Weights of a small transformer language model.
Size: width 256, 4 heads of 64, vocabulary 8192, 12.3M parameters.
Architecture: LayerNorm before each block, no biases in attention or MLP.
Training: a variant of Muon for these matrices, 738M tokens, 5627 steps.
MLP neurons of a small language model. Each row is named by its layer, matrix (down: output weights) and neuron, and shows model dimensions 16-111. Each number is 500 + 25 x the weight over its row's rms, rounded and kept within 0 to 999. Numbers have three digits each. A neuron's up and down rows have the sign that makes its largest values positive.
A block is one neuron, or neurons of one layer that tend to fire together. After each block is what it responds to, as a language model described it from the Wikipedia text at the highest values.

L3.down175:474441495483497512535527501469522468517515474509496501505540496489487576481448519497505545510509503497503508477457526474503503474478512525502508502523494485535539516514491495552519487483484499473498518504493537570427486483504497492551509486493521512514533525486494489502502503468502518491
L3.down222:455459432552505514521514520486531487461507504512477550514558489508507488494503504529505496486569499507462484518484541506500531515507457506495459491460516496512508494522516496536501477517467503506511478487441509517460476506484488539523473518479512489492514461479516499480495511488466506456
L3.down230:550510498448478501483512495519494473526467504470485501517518559512488500509549504551478514495507464486528544475550497489536514482521487514506514517490499499523509493477502483516502434508493489493486506455530484476502466446453497523479519513486481468536563475521513504487488516476481522510
L3.down280:491484495513471507518521448489477496490456504489509460527458492488502503519494495476503490509496468517519467496534483510500506473517487518511472539548523505520511549487502500493471467490455480521517472500512488549498485553474519465470539486482541463502430465537508444525513519487495506512
L3.down290:525494485516508456497511496476479480465473541493497505503484520454519509541501515514512484459494488539486505496572499517544487450510527542491521518470508536537493483506524492476499512528516442467510448477477507548494491511461505469479429513475492490529480470508500516511518506500490519503
L3.down302:482489479503516511502483483484444508479484470502520523497525516475496450511514528534520493501503494515522505534527543550487507484494541531484510517513517566518463474509553501507538492491503518470475487520536527404519484508492487488451499499499532534485472517509542529486535505525478525511
L3.down363:527496495470484495525491483495502454469502532463460508525519489521520520500509533525543483469508509482497509499461489526499538491516503528471501550460512467502481507490494488509520491536491537480488468523477523600443511526501477528499527518527504476449455523504477494488466490476541505487
L3.down392:460471494543531475480526490521476469479504507527501534444501451471532481515489498487481481465541553529486528508510480497511502480502495469491486480497473509508486485496523531512493485521514488482517518494520508526497511486488554506520488527516481490543497439494505511482482528471488480545
L3.down495:473483480464430524529551445510477454442513497489512492474495517523519442489503469488492493544506509501512447529491497497505507465502487565495490503492518485495478528455508519536483541444499482484523465473444492473512489514509482515502510516522475539477502495499507495467489469500502525498
L3.down552:505530530502535522487473528500483547464521466496498508464480517455514501476486450488485493527501513467524487459533495452463524511497492485522467497495499488508517472514500530472461473497514534548523510482520533501528512510508534514480529489466536485518489553525467438511474471440540508499
L3.down567:526470487492510504480496534508474511484522498508497497461456535480488479498484513527483502477498481527510472506493491478482530469491505535529496560519544530511518516455549511480543458505529448503502538516445437487510506524452477497462486492508501485508504517528517503525486542486479509472
L3.down642:490496474519529510528479538532486545503535475509476472503473483518530516504472511459476503517506484512544525539507538514514485495543489501536478501487482504486526515506473513568474460449527519508482494487492512451495509508508491499504504502510510511566519528464533478545533529515496501548
L3.down707:503478504530534497505500544537488490444458531507514515500548510473513504484468485490518504509524472489470496530457530507490469510520484510511485500483523473516486525509525524466482484542563526531448449507491470462538493501569478449502555508493550512493462476498535526496511524495480514506
L3.down730:528525487491462524489517480529489466494502499532497513510516496533470483545489577507536523531452483524484475507478508525523540507489498517540466484485516502493538499511475474524507502512477501466500493493502482538506489542523532468515537459526490494496497535493479539530522477489458521464
L3.down733:472512511502502481470490488505497503550500496496482521530477492431507490489482498461491513516517549518503484545542514537496504461534527501510519522455513478520480477502504500483509491471495490494495527471500481429493457511506496489466462496506542521542478482552501465541504507505489520467
L3.down778:488469489495475500542566495513464481515494531475495478469498495479479500520526495508524459497489488540502496515510527505473490492548513496509465519474479517508558507473513485490498464468472501549498475513503520594459495556453505495498566552557506521469416456470498509508493470483536519459
Responds to: Closing heading markers. The first = of the closing == or === after a wiki section title (e.g. See also, History, Career statistics), plus dashes in |---| table separator rows.

L4.down181:485502480520508473497511546513493493505515498485539459479482529490499507542520503549479497484478501523503518474516512523505481517516535515481499498501514505478528497471486521520523509484502470505493506517500480663484445455471517499559506508468501488476532525488480482521494499537503502509
L4.down286:524507515475512504498523503509471466463496489476529486511494553537517509481541510482485499487464485515472520526512463494472504498476486495477518486541508516499511499477523498536492518493493470499527531534508463502493501485510506492533510500508469511460545499467497546499494486508501495516
L4.down472:488485505482474498487509493513453462500495489484506479460476586507490516539530458524487517529496506492525513517468488541457492524498525527478525481535518473489523513475475500480497502520491478455476506547518456581489475488492545471541499505513494463495490511497484501493488499471500485494
L4.down716:521478488491481494520503536504478494535554472499492510478459467518524486512480459467505507482423456539517517510528500520523506526494493538461529480482525446521509505465481494540510462494491452499503480542493504578485474460480517496486466487522514490487501495510507503562501507530519505480
Responds to: Paragraph break tokens. Double line breaks ending a paragraph or following a section heading in Wikipedia articles, e.g. after "defense." or "==Background==", before the next section or paragraph.

L2.down766:516487467555480500515534528501496535504469526511486544501484514419526484523475520488502482544506460521501486480498510495508512475499485486512499513488540449520544546482478453489497546513539502510528492538510474514453507507467541532513488514491515501466502497505482507501528545502459475508
Responds to: Final digit of figures. Final digits of numbers in statistics, especially the decimal digit before a percent sign or table bar (19.4%, 37.8/km2), plus some word endings.

L3.down81:532516497530474485512508460515491527481454482464586487502465507471546490513497454518524504500480518537471489473527517529491483529495517460471568525470466518484487441494520499518510504473511431515507493494500497519538521499480496487485507511482511500468490456508514579482486529512553483511
L3.down144:508486498540489485511510501520486517499499500494561511474534493456489489509489484533528497498486446466500504492505507488505480502543493450525502499524521491488527464501534522476507547514515477537486475506451491565551477497487473529504512541502559497482468492529523461545495536508503491509
L3.down184:503486511485487482490494493552469530484491530513487476480483482490506481481538532524520503513476484502533499531495475537515499515528511503503447472511475491504500492520534499485543488528450541534511485555545530556491495513451479488477493497519495492483507487489473566465525514521494469505
L3.down261:499494499543517473449493496521445519496493486502507525482523530487527507529511456555531485503495536452520480494533500526484488534455477508533523508461517519473507522489498507487506502449530480514512460489470491451531456516447500527477482524486523492490475515536540528506485482516465542491
L3.down267:477486526518539557490514457540489472497514499458506471504461523465527505467459507506566516521519491481472503480508527472545457507488519477532486492486471512549531507486518528515480528458469463511497466465468448471513506504502443549516518497489521478527532497502486501497507515484487496492
L3.down272:566466515544501522486518506530471485502491525514501500501545506504493478495516503524546538493500494527479482498490546505453496522468470511517522514506489539485522476505465488518515483489446455514521483506498477522499485499473511553489486470463502451510479476530537545526499465474512497540
L3.down384:527456486526505505462470535466518485494489502478494515509468487503472483504480478525516466468482456550511492481549528495494493498452490484487543496444518469465499524504495512504509473510496493493505463492485521493490531486466472520514512472521472519461528517478482495470542482501488514501
L3.down473:505503545529468496474477544522481479448498498504500518468485485476522512520508510528503534522479498474526507488514558438519504505490501509461526520476508510474496479472524483478531463477497473505503519508491499467516492460498510527493543507489518464490546543494541529500492483536513519469
L3.down478:500510490507496461533519508505530513511481471544524515489484510506472512511491484534471517493469451487514499442513468487505556547460504517570527503469494470504500484505504473501508499452480493447518508492469489525495506481552546472495515502511511496502475529531520462544518518508505504502
L3.down536:480507513478495514516471500499492493504500499526480488533475525483485454497508512541526532516510519491547534508502457484495487486513475483560477528505522496473512462516470507514498516505520501528553520468493476445498519529501481469510484471500506501447506459495493516506476507516500497477
L3.down538:551482508535542491492504506506500475534482499513496483473503538489546484497479472510562512487472540470490530520536559482519499527460480477506544494510485489480487503485499467521549500458490460516513422533509526558497511512478491552507513473507522480521484468520525506494514483548525542485
L3.down695:536477471478496502505499502543526505511543504518514510513471517491525503522557511493529512464541521530494523504524502539519458511466508511475508484505479481523537541534494489498467501564506526501496458484493499516508469513523508478494455503481549475470535520501530444510495549474501464535
L3.down739:450517496538510507436494492457473521483514515506504479513485549480488534516488531497479468520482473499458540502487540519521493515524515502491478496491488468524499473482530538484482496556500520557435496541497520504527509460510518478506497499465561533511463517510462499505484542457511496512
L3.down751:537481559500476477504415518506464517497537488517523529496488498522524525492487458476517516502513465471516454538520487491537526504550485482482489474474513495484545520510469502507477445497474527499544506493518507468499497491516467528540530484515513504528522515492501527517530481449469526516
L3.down755:536504495470544502490557505483530510500483489538453501483503537476527503518535497523548514528524531481467504477469485473558528496536517461522508497495491529505425473527459471460491494477479464485542464473469475505471465510512526518514467505500479494503483501519492516500530477486465479524
L3.down767:492467533502521531494538505469538472510522495494512477506521470506501464522503510535582515506504466488496501514477490485545494487525507515470463514504481510531485551516490506497533498493529491517482491476485515409460488494499507533486491495491438545490505491522488520516485479495496512500
Responds to: Predicate-completing function words. The "t" of negative contractions (can't, doesn't, didn't) and "to" after verbs like decided, attempt, expected, plus not, also, time/years.

L2.down592:503494539461514478532544532534496483469525498506507515489526526468480492530524508475473510494523520503501491533465480558499525510503504505509477419473507488491467519502522449460496495485489477517499453473493547473493530458517491453453465512458550503518500504479510508531487512528483503504
Responds to: Digits after thousands comma. Fires on the first digit pair right after a thousands comma in vote counts, populations and prizes (19,517; 1,010), plus heading "=" signs and mid-word name fragments.

L4.down120:476476535542502506481501457500550493457535503535532489485502519467497518535480496502493518542505507488545507466495523503481522485507496441478541454467507514506464454486509545550479479502505495491459497519532539557513519501492471524518491458523514505489530532492460479518462470528518512493
L4.down244:491527503464475496475483468541493479469431502472542499504477543514498489493501492495532530532494528496490527508543525516516510492519503460510472516486514479503511478564485499526464483497526526535482513514468553535460490503530455519512485504539529466444516477518473530526506489495495493484
L4.down617:501507501516488467487514470493489498465526496524523537443457508505546513494471484485538512519537499483493507480520542494519527542482542467486496504553484459466539520507499527494545515504498484508522543527483533595490510522486515493461508489451477530462500491525503494518477485482502491482
L4.down713:481511513537462487471507475535518508502507472509460536535538509471513466509501506555531500496514486489438492500498502506549502519501514510497490507481505530476478535535503485442590505513511528569493446509518487566526494463483521511537490506489505532507509521505507514482465487502470506497
Responds to: Pre-verb adverbs. Adverbs and adverb endings that sit between a subject or auxiliary and its main verb, such as the -ly in necessarily, not, also, first, never.

L3.down30:451494506493534491498510500526512493481525563492451526479480476514450520492476519516479481492558504508511532498480506524492512490525516489506487480453502505500482462474497500523513467443515487490524521490518505488506479484465511522510504494504509538470510471494485542502483547541513488455
L3.down62:499470503509479488478501501503502510497470521484454461519481521532511522534483526478480569495504512533488518516485555541526479494523479511451505553499494490523494480469488494512507499492492488489551486522526495514475499489494462464478518519452545529479502455523463500503484504540525522533
L3.down220:489505465497481480511505463487458488495507509529496504503549496502512511516480509517524537505513496512504500515495463485515535477545505488509510518477525482510534500485474489452446501516482490495459530512506529465487515540517488487494482473509520496529473541477489458539494475499495512521
L3.down252:478522524529491497496515534502500494487500499513496512467441460472434527472484479474500496521516450497509472508523517482524504499494478470483541495468530473489505479483538499463480463519483531524465437529525497493501486476472509481510520565455505470446527482499513507510499506507514503532
L3.down253:506468512448496477488492517545510470522497498512533510520486482515478421489555499471528533461501500514508483504501518524484502505483548479471534437469445492470507524495498547467506511499495479504483456520506484556513463466525482492523491549547508510506495509467504465489482501488504509497
L3.down268:480503496475458505482488492525484520485551490484508463511509466465520508536544493487490497451485513514487537497508518454508495523549469479494531482498493522507488510481503495524511535547490544472481490487509469484535517486514470479507477487430540507495466473490517495510501478486491492499
L3.down356:509484499508492501510524516501505518491471541475530531510465545496544498460476494466503503525493488487446477526483501531546518515508463499487511488500481474524478530500498528464487489491498519533508493504485498471518519480443476467522469527467527508482488499482520494474490517519467513509
L3.down386:517498463535535543488468524463493501459518479491507516499509524500494520464485520477502508522491490516469557506484463508511504474496499497451457520531504467509531461543515499486507523525532496522481475494522504543500523491477491532539465491500519470493523494489504505512500508511474488534
L3.down458:513508534502545497521454509486498499497513451505500528468497499525516497494545505526496519515458516502494488508532521475478498475438442481507528477505469464443500520526511509480529523479519511500482513506509424514512520480501545521560511548508482470491481488467491528522468507492505498545
L3.down483:504481512474535482500490520521535542498477567503474486431483549518534505511523523502487494452520534504512477493534526523479488467501520528476481479507476489501487476504526504492449480476448496483483499462531455492495505497495498512507517503459512496491471489459492448513533508501500508489
L3.down493:521503469498511500449513493532474494468468514530517531518489465442530521460544486479511477469511511527542496483478507469481509518531524508511497471466465471519492462509524529525468500501440498491502528468492509575456510532525527498534479479474496450494498497530520525522522559504451467522
L3.down585:533465485506503524537492521503501534463508516474486476548506504490528488489494495442530482480485496517492519450514522523512515526510554515494477523536506527504484491559496542493480481478466488488486485536498505493485497515480510485472523467538489482472522489466480467486498507522488488493
L3.down594:511546491555496458476452497496531499533498500497451498522468531465473486479502515476492517512506516485502502473522540482515518533506497481523498557480502539479515506493497523484506508553517479512526515525513498453535500467512509540481531517503489490495468475547489500478484525442493535466
L3.down690:501490498456489479505515478458490488489482453511503508511517516488498520547539460455490482509490465520505447468490476492496503545495474450528470482542512512538528516501478479490479487499507504523513568479494521523497492504516474489500504496502501514534543523484484504478458472481503573509
L3.down724:432511475530504522465482484500510511499468527514533495461479513528515472508479457512514538462495482495478502500508515518500508516506506493498529485450474503507488507504493493480474504457459557503451504511517496526563515540470527525491483527571491460493505504523554499475467482504522471570
L3.down805:512476504491537512572475481528509512450495495475471510512456515470493546493503468467444494464506481491487483484479486508513526489499476481510514532553508505501480513510480485525492510500504486434493513537538523512501474528495455507500479475487527448516543441527459481501508547501504453453
Responds to: Newline after section heading. The line break directly after a wiki section heading's closing ==, as in == Reception ==, ==Career==, ===Blackpool===; weakly, mid-word pieces.

L4.down347:473496484463535514482554543485448510539472530472515490482533500460517472503510518483521535487549516483499505471488515537465493493483498501535529452451530490506510469522507505492505522534516497532472482522510503546520472497473461480519481512478452505526491470548487502448517509487528507504
L4.down364:521467523511511501499484450505532455510503484504514540508544471515484517486497512502497523453523497490511504475558523457475537532516514508488512475456456506506527500476474485518492530548519458514521476527484520540519472513483482450538530522543472466478503518472522472531464507515496509497
L4.down657:527474491475523455524507494496509463499538491507537544449470509512486510516523488460486491472531480513499513487498499506495458482492525513497502487482491480471498500509525485459500492516510505465511516508520524538534500490491450526493492494506501522463503487468454499471502494515487471531
L4.down774:500480476492495468484469497521483479480508504529483476471532479500515485550515488525468463521515498498545515571510507481523523503500544522517522542449503498549510477487507505545518508497484521516464519545473495566503494504500529469531492474454551485520513500485536516492514469522541478518
Responds to: Table numeric cells. Fills of wiki-style table and infobox cells: digits after a decimal point in vote shares, percentages and times (44.97, 3:40.07), plus separators and headers like Pop.

L2.down346:451531487463511466488532474521534488509491456572463465508487499517483495462471498504469483498471485514560486480497494475451492465498505481528510500499501502495532518501507512449497533530509470483496517475477526489460510519509537507562463500472524448460516507523497477542489549511478519485
Responds to: Table header separators. Pipe characters between column names in the header row of Wikipedia tables (No. | Title, Votes | %), plus scattered mid-word fragments like ing, ic.

L4.down36:505432499498497536507522520569490461465518481468513528490565482524514483551514472507490508499530473462524449478503502484452525440477564451481451506499504513523495441482488498533542521513466532528485467518491477523466514504513509519486489451451524503522489490502521512503507477497459505496
L4.down230:497516481489489503515527499515567546505482488550498523514527442511503467469493491487497512494497483522497520543516531475447481481508521450517474485475474489522480533525514481502482475559530488545507475479518470490466500530462504503497494503552505482482527499530486449503486507511530480472
L4.down639:493520478510437505496521461527469489454539545474515511513527501467502525514500529491491481518507483533485486483498504481510464503546479523476541509493526497507538523502477550509495521503562514473497519525524538396541495502487509462481497505502528542497538519483499455511477491498490540465
L4.down778:447485492480481510477488533508541500484485536495484543472456491543494479529500510476497485514532486484501498507500535454490528496496457514480491495506460484519502530484480511542469547503521513552486458540485529482517505464462511525514471495528480517484449553535465469509446502532473510422
Responds to: Table separator dashes. Hyphens inside markdown table separator rows like |---|---|, and more weakly hyphens in compounds such as by-election, co-starred, two-lane.

L2.down229:472436491540503534507531547515478499459485466508521527462532539489503485516476498503446466491546508508520568501531517480468491523536481494532509467487516496485490497494489512490455469451478486514466500467516486476527512492496521493531501527520533535508458521504546498527499476506512484487
Responds to: Markdown table separator dashes. Hyphens inside the |---| header divider rows of Wikipedia tables, such as election results, track listings and squads; also occasional in-word hyphens.

L3.down8:506520499490491498456537485513506526496446472536534478465528511525508449495517455521491497462499468509536508482518507468534489493483508501476479499493521512530479553519480496477522542524552499503509512480521527484485490492514491520493502469506524519479533523500508528502506499471520427536
L3.down104:492502485531559514484493464462495463475507509471481542531513534506515517509432483500561512520509504490480487538532511514488506510497493492538562486543530473506519479502526485498543497465471505514499511552449475463498511476472529523516546456482482528486464507501515505485468493468491490512
L3.down111:456538461536455487503537513449502477521528510529545456505483525477442523488489473542511509513520515516512463514494451469509508505545545484533494532504505519486516537517452522481462467477508509541491513514511478464485529479502496464508475514524563495521558449475511491539500512492486487536
L3.down127:511475526489521500491445503491520503564509450494464537537512469539554466542489482491548499495470489492538461494507538502487494508502504496502514523510492525540543508491490504505486518461488505479480499482475532473487449505540449516550503537514485512510569501500440466486493467507477525522
L3.down197:498505486521556470532503483483497533533487522487525538499527507500501451490476495481522485487548513482546482509521498457500536445525510507511553496464495497511480511515489489534505519532521503481514470504513511383538540474474516469508500491528533520430496481495502492476531490519482501539
L3.down254:497488458460484498530472489518491485439538492501501512518526483538501509513487484495501557490531508516513486511507488520478500478479479488521533465491519484486536521479475480503506454515531472441479499500496528537466524494530499473500520493522524489506515491511511505497519509509519503525
L3.down263:471518461527517521494503439523541478524521475539507521490476532509517471474520499506501531496511439553529467472513471497505507462542477487484479478517510501518491513502515532479507503494509488492505519443496485478514531474506502468585531504532529516472556495460486484493493507464504528514
L3.down368:491490439504473468521504475496488490465504487526489511498531497486476526535508514519497486505512530483532485492532535496508511528500481517527475495495477421524480480487497477509515555541489504504477487564483504467500497511493468486481487487499551486493504521483479522490527515499490506521
L3.down375:492492452481485486510490457479519469517509509520565470521543535490555485501479525484477452539472468486488532516494496524482478493532472545466533542464533520481467464428496497469496541477516480486501492501533521483487507483542492498497495470494489498466534516516505488543496515502547499550
L3.down399:447527501490503484515513495497476494521454473533476450504520508498540460522511521484475513503510510453517525525530503470533498504492528513503515463497521516517458452512500481489526495497500471489478462479540494530450524530500519471508489452487492470526490504504546484495519511486450500507
L3.down499:501511516465497493518487536489489530516509518499507517470484517471494491511522532515467487511546458563536523493550515540507512438500477538471455475517527468451503498499517520490519544528488522528505521531484525538524522503521512496540511552500472490561469508532482486477476517500474494489
L3.down514:492507497496491513498479524476496481493499494460508524479494527468485459488501501470500503524520464513509553511536516481526510487493519490555572505494532507465496483547514539501518478474496477504468541500505513538451529524494512512508494516503492498491583475499484486508513497487481465514
L3.down520:489514476464444489535512502491461492503519446522502486500518529476531505484477516540495516522502470499498502517511508523512476462464482483459560500504490516479506513492528523528523519497489512485466459499475523535477528476456464512506512510478498505478572524498476500495516531476496472564
L3.down592:510491484469549525501519476500475490531446491499487493549488499516489486510509508490484496454483533477490514448483504477475473579457523564455541487518466511480502488502508510479487500429510518470496510540510521538503487515447494497504494512499490470481512473492461457479513497483482513499
L3.down612:484509487502472522468500437552495503503489508519510513498520441494513475503500473535463477507508510513522490467528533474544512462491533469507468520469504478514511478528468488502486491499508459502479521536461543491521536476485527511512485471473509484479515432467483487496492487484481464479
L3.down631:481524492507494539478539507533431507500485508501512496528475481487508503491480452474512491489497527481491477511498497470506517493511466485500492469510514504489527500519490509513484504503500513499481499522522561504511498529473486483519496462518502498526500481488532429500491483475507504526
Responds to: Table header column separators. Pipe separators between column names in Wikipedia table header rows, especially after Votes before %, also navbox semicolons and stray mid-word pieces.

L3.down27:482529491509524470510538483484525477491531493513498507535458438502491473493486498479533479496500500493493446527444513518433496503518494521531522502490528515483539486491506504509472497512539509512488448505497525476479526554473496488496504507528444523512548506477528486488467487549489522453
L3.down98:506483514443493493483467457460446485464467477511515484501513477529481510539478518482503480497464494542457478516562481481502530491554534508512494495469523542521484488496485493513493473514498514501470551503500484447532504510520512486515488479495465495502517491471486512494503496501499545472
L3.down187:498518509477493535503503512496491451499546510557513499537493532536498490495504464511495461527512514470472512500535528513554484517544453545531489522528473475445500523514494481524523523476538485481499491474486462519479472427529469463489503509507523496470491527524493469502531512473535524504
L3.down188:488473498504500468496478485515479509504478498443490498511444449532535533496532476471501506519510490481481455476553539486472508530497499489494498504450512462425490484490461506513499526523470501500477452507545492526512500503473557468513481517510510491486529482516520519491517488507471495475
L3.down265:492476502510521526516503537455481525483511510527552471489498487518540513521441534522496499492485464487459529488525490456500482490544495495492477487478501495479492521486500515474541446449503523508521530480497511480498534503496492485514492495499526495508505480511514501478505489519489475541
L3.down283:508515515534483501508448479529501456510488500491485504453546495526521500501438542451520511514556540523504481481491486455519531533568521475524505552498485501503545480483464471518498517548522488552548546532487523526480473488477494529498457488485535519527538513526507456463475481520507495504
L3.down296:493500462478445572471484480515477482519484496497490500519499509494535505529508497486527495488539495540535514505471536510519467492527492526487483451508441513548478483468511459469514532496505486493471501512488493550486515502467484480488538489493514494473517498531500502474504496544540534430
L3.down297:476524511500446560526538457473532518496477500474489460495505512488521469504499513447535508524486519507510511525459517525480521497499501496475458471509504464548465516487516489516488491504488484518485520505461497556527496478511478538493494507452503541494542544507505500524471483499463532521
L3.down306:495506524488484513518481443503476512479522444475495466490492462501528561510499514468526472518521488506459509489522533542472535497506488553503513508462520494506514477458542477527522529570504466508456474551494551575487475511471498517493509496515472478490527532512495478483488539510512493512
L3.down321:527474493440550479512528488528535481515529490494554514535488570462497497527496472494482519486516518462516468518478509497479533515482461466517531469525476503518547486530545532450496502536518485513506504475470490461467467475561511531497503517551473462536484536474517506518504526477528486501
L3.down540:484479516532527517521504510544461472514491537520521505538527493478475498498491473499528504517494490513497514517496476455515489505518480512486518419510472474540518486498496539529516492445509480504528486543524490484467488469540501528504493504448507497499485472522537473459499533524475473486
L3.down579:453505550529503485541501472512475460516475522512499475507445483484517542504478474495503490528501496481495511493538524457449507513488524484497526498512463505472505501480484499549523513498491511521531572570518502510491499532529454481499492494460508516463533512494548519522478485477511513480
L3.down591:513555487444472547493494510519516482534488455526486527515509458503474498505481527442510493459519492502522504520497478539472551506530457524518511483484519560510534534487521522461500529535492526498514521524475511537492511463507504498507438451463522500481489521492507484508476529516502524493
L3.down712:506524496477502483543496460502475507531504501502527502474492500450467507526475517465493539502455513533490524495505543510498530516499493487532518478478490535536464500551466472498494486477512511506491511538479470445507494474520500490503471459525552526495466512497511451446520461514502543472
L3.down802:492508507512512525527511532494481547509484508487534525483425520453520533472515518539517502502502471463499519498505529528516470475515467495522505479513483502480521475531504472515509478520488508514505521515511501498486520495513531506464514497471471527474486510468513519464483539521469502489
L3.down829:507495546532493532516525523530495507513495469496494501499483523479483463529503487510481475481519479542507469515524473547485498467496495531479519522507509546454492489518528501472477496506488530519461531502518518454544512471508491504488509496496521518498505476473526483441561527499498522489
Responds to: Digits after thousands comma. Digit pieces just after the comma in large numbers, mostly vote counts, populations and incomes in tables and census prose, such as 1,'21'3 and 9,37'2'; weaker on mid-word fragments like pro'du'cing and disc'ree'tly.

L2.down459:513461505516528524524506465469474521479515513520481515505503524484562474522495515511508502535487479472478518458512455503527456503511516483484484529502481522484508523458482516556497492454475503477510448520503470489521509470463509522462510525479505506464538440486505488517547503513515556477
Responds to: Negation contraction "t". The t completing don't, doesn't or can't in quotes and reviews, plus other negators and linkers (not, never, no, however, also), table pipes, and mid-word fragments.

L3.down39:461551482505551508490480514474506530501505513472485493512476492461489485497506470525519493482503541552486530487529504515505520484485548514505499477519526515553469495452505482508526503482522518491495511457464495551478504502482513498526463519518531501509478502499478515522449498475488493486
L3.down83:484453480467505435499545502517473526550475491453494481462510515512518501511508512487531472515492505520521467499513497470465478502539519491554506518503488521478500512497529524527508496484471535511530490522504535513477492500526490489477536488513483516457414535477501525522501510490479457506
L3.down158:482478480464473484512523511457477507513490501526524524522479523512499449485500454529511536478490488513471459468492521466512548507465533495510486516557465555455542520507471481512517504461509495471468495493498517475464550471487489529478501484545504504517493504475502487511513475462522484505
L3.down162:496535538496536470557492512513523488511522545492470478494493536532492540517476523518481471489536507506486552539504484526503516496463494521500469518528502442477530501483535549501501523508492520512501505512505487454487522561527571495513494506511509505487477520507543531487462464478526491481
L3.down171:486528501493469466534513478485494534508470504482516496473529478543505514500457514471551481464562454451479498492508553532522498518513542434479487517476476463520528504489549472533491526498503534507490543534513538590435479479501472477477502505493534489527493479520485531507511519506495492503
L3.down235:529452463484455519470511543529527540471452529539507495497495498503525461507468496467502507499486523511515475523506539515463487472541525551521541514518555496501495531531482475490489491506465484521487488525481474473454493479557508502481504489470466520527487525478562497501491491482489490500
L3.down343:510485495453512504523523533494474477507483536494510508485510526506500496497502488501491482582500486474439524476503499448461510482500440531495524498523463548512490535458504500523542521514465507471517508494517495517522495499502456481496518460526514439494506499478533491522497501519466476498
L3.down355:507465546506551512496479503488537458522482495507477539533495501473533511498518538507550480471507495504508476559518486487472497517504495509493514486501502510480521516529512519491513507520509477508490466500478504538478500482494487485529509493463468537497527487500540547575491458475478494519
L3.down381:508481489495461472498531505525497469488430474507452505493457534472478442470421491511491535524475516487507521514508475491533499494502500527538508502473512479482488470491466497513472515502492536494500506497481475469517496527554509502505479457470503480501501472517523541498541521510509499521
L3.down407:499523495532499523496522460500480491479463508530497506525528538482513521523491520470475497487547500511525549491491479487487501530522528447523482469483472495527531510520515482496499436513491523519480535458531483478484498514503523451508491507520554506530464515514507504532512500491507481532
L3.down454:528524536481524529492502468483541517507478524478525476513522482522522547511524483506490465485526492527492487507519533513522534486489529502471528501526490481468511489511476524479545497491523501502536529506495523403541538535477502480508513462494495508490526498478527493532486483506466522491
L3.down629:486500462513491506517492514526549523518468488516460523510466471506503528492459490494480490503491504482442495482487484486495500482528469471504472517478518526477474495461488509494526493498514474435512538433485465556518465486536513484549510503484541492518476532541502503531485508496536492492
L3.down696:499494497494500513481547478476518480511495501462532483539475532475485454484487533455490488538491499491524495465522459502506506501487498483550510483522503503508490494495507511485476534519462476500518511540521498562465473532505523489497477476491452490503514521467505494537505461491500473513
L3.down698:522518526483480508521509462470477484539517498477526554539552546541465493511487489541486486481495489517510487495520527465497453509544476439507532497471502506513519454498523488490518470521503459513536503481463509487539477536491493489482515493470497525517491519562499517526530526466515483526
L3.down744:433507492525459508479544510483476471481476524499516463528501469527512503514452499463501533501507483455545551486507499466494471513527515482494532517480501470545530468499503492539463502479541523514474474511520513514517484522505515482515517490497496487494501485486525475488527521452477477524
L3.down745:488448512462467480459490484482514471490474517486497506487492489489513468547499491527483497433506494500543505464539522482466463478553530489522472479528526511442498511491521480509475481490519492519487526454516487498520497532473479463503499498529535501496501480464519515482525482465491509491
Responds to: Table cell separator after numbers. Pipe separators right after a number in Wikipedia tables, e.g. election vote counts before a percentage or football stats; sometimes mid-word fragments like vers-us, Ba-pt-ist.

L4.down249:509489465503504434494497476485507480471493457492536468495504509474520460464501514519467547528492502497480467457490518470543492499461504552546532472471525499462547476519521484478475548523543517493494489489464515552473523512510525524554452520511503505476511497490497464495497481477481489533
L4.down437:482561519541489520532486495492514504514507493545525485495503535506501519468511507450524485527491500511517509468539462475517528516472492512501463494461512484538485527511517478511508516458539507472478508469524452472491515551480479524476514481494464458509521538546551534530514518480482494500
L4.down516:517515514496465475475443507520515504463475474502532541548509467542526441522491472505479490535521528490473487491478515398486522491500481542538483463499505533510513493542491482498525505512503482468497507524509498558504527483480471517497509516531536504550539466516544525506465492513495522436
L4.down621:454489484513474467535494519527480523531516536527554532524519527500504454501473526490516537537529514518505482454465544501504500482512452477530489450478513500496500541485454487476537553485516476488510512500485472487502481531539466491497503511500497490483489464470422491530515476460514506510
Responds to: Table header pipe. Opening pipe of a table's header row, just before column names like Rider, Rank, Score; weaker on mid-word fragments (ti, ora) and colons in infobox fields.

L2.down316:470517464521506485530501483497533456509487465511573492456502509489511565477502467536514469483474509460490518527521469443514486538510472483501513497482494491488498500488470506484548510477471490484488478484516533558547491507518500493551513490537506508494519492496495498501492451511529472554
Responds to: Section heading line end. Line break right after a Wikipedia section heading such as ==Career==, == Life ==, or ===Structures===, just before the section text begins.

L4.down190:523484506550489520463488444537500497478517499543518508460462457460482504474492520515509483509526490447478539530476514512518500493507530520509552479504506495510526516447513482538504492488498508541502510514505529522488501462487480518512530508496529516517487479490509513498509478520493484478
L4.down531:483519490457471498474505444555497526467495497523530530495447525485543491497482499514469466507489487517513499523527469502520443520499479532508501438537522489502511527505526480535506468446465474474477486506498502526481497477475489484522475550530439479511527463502504499469512527492481507499
L4.down598:486506502499488500504474459515520473485500470511470516504493500461541524501523474543470534491494481514515507506490519508511497522456506521541530501548448499502515523515468508504496517494538454498490504511517525471464495482480530512479522488512483482493536495498515521481474460485495488503
L4.down714:482483469496490514460500524536492510559468486545525514500497491506485511511492523468514496491466458513515505518509508509482498516517519501511519491546507519448534443514510483494471465451489516514500530478499515591455525488463506507503508514490504491459497511476502503523486497485478512477
Responds to: Compound-word hyphens. Hyphens, and sometimes slashes, joining two parts of a compound word or name, as in natural-born, bright-line, and land-owning.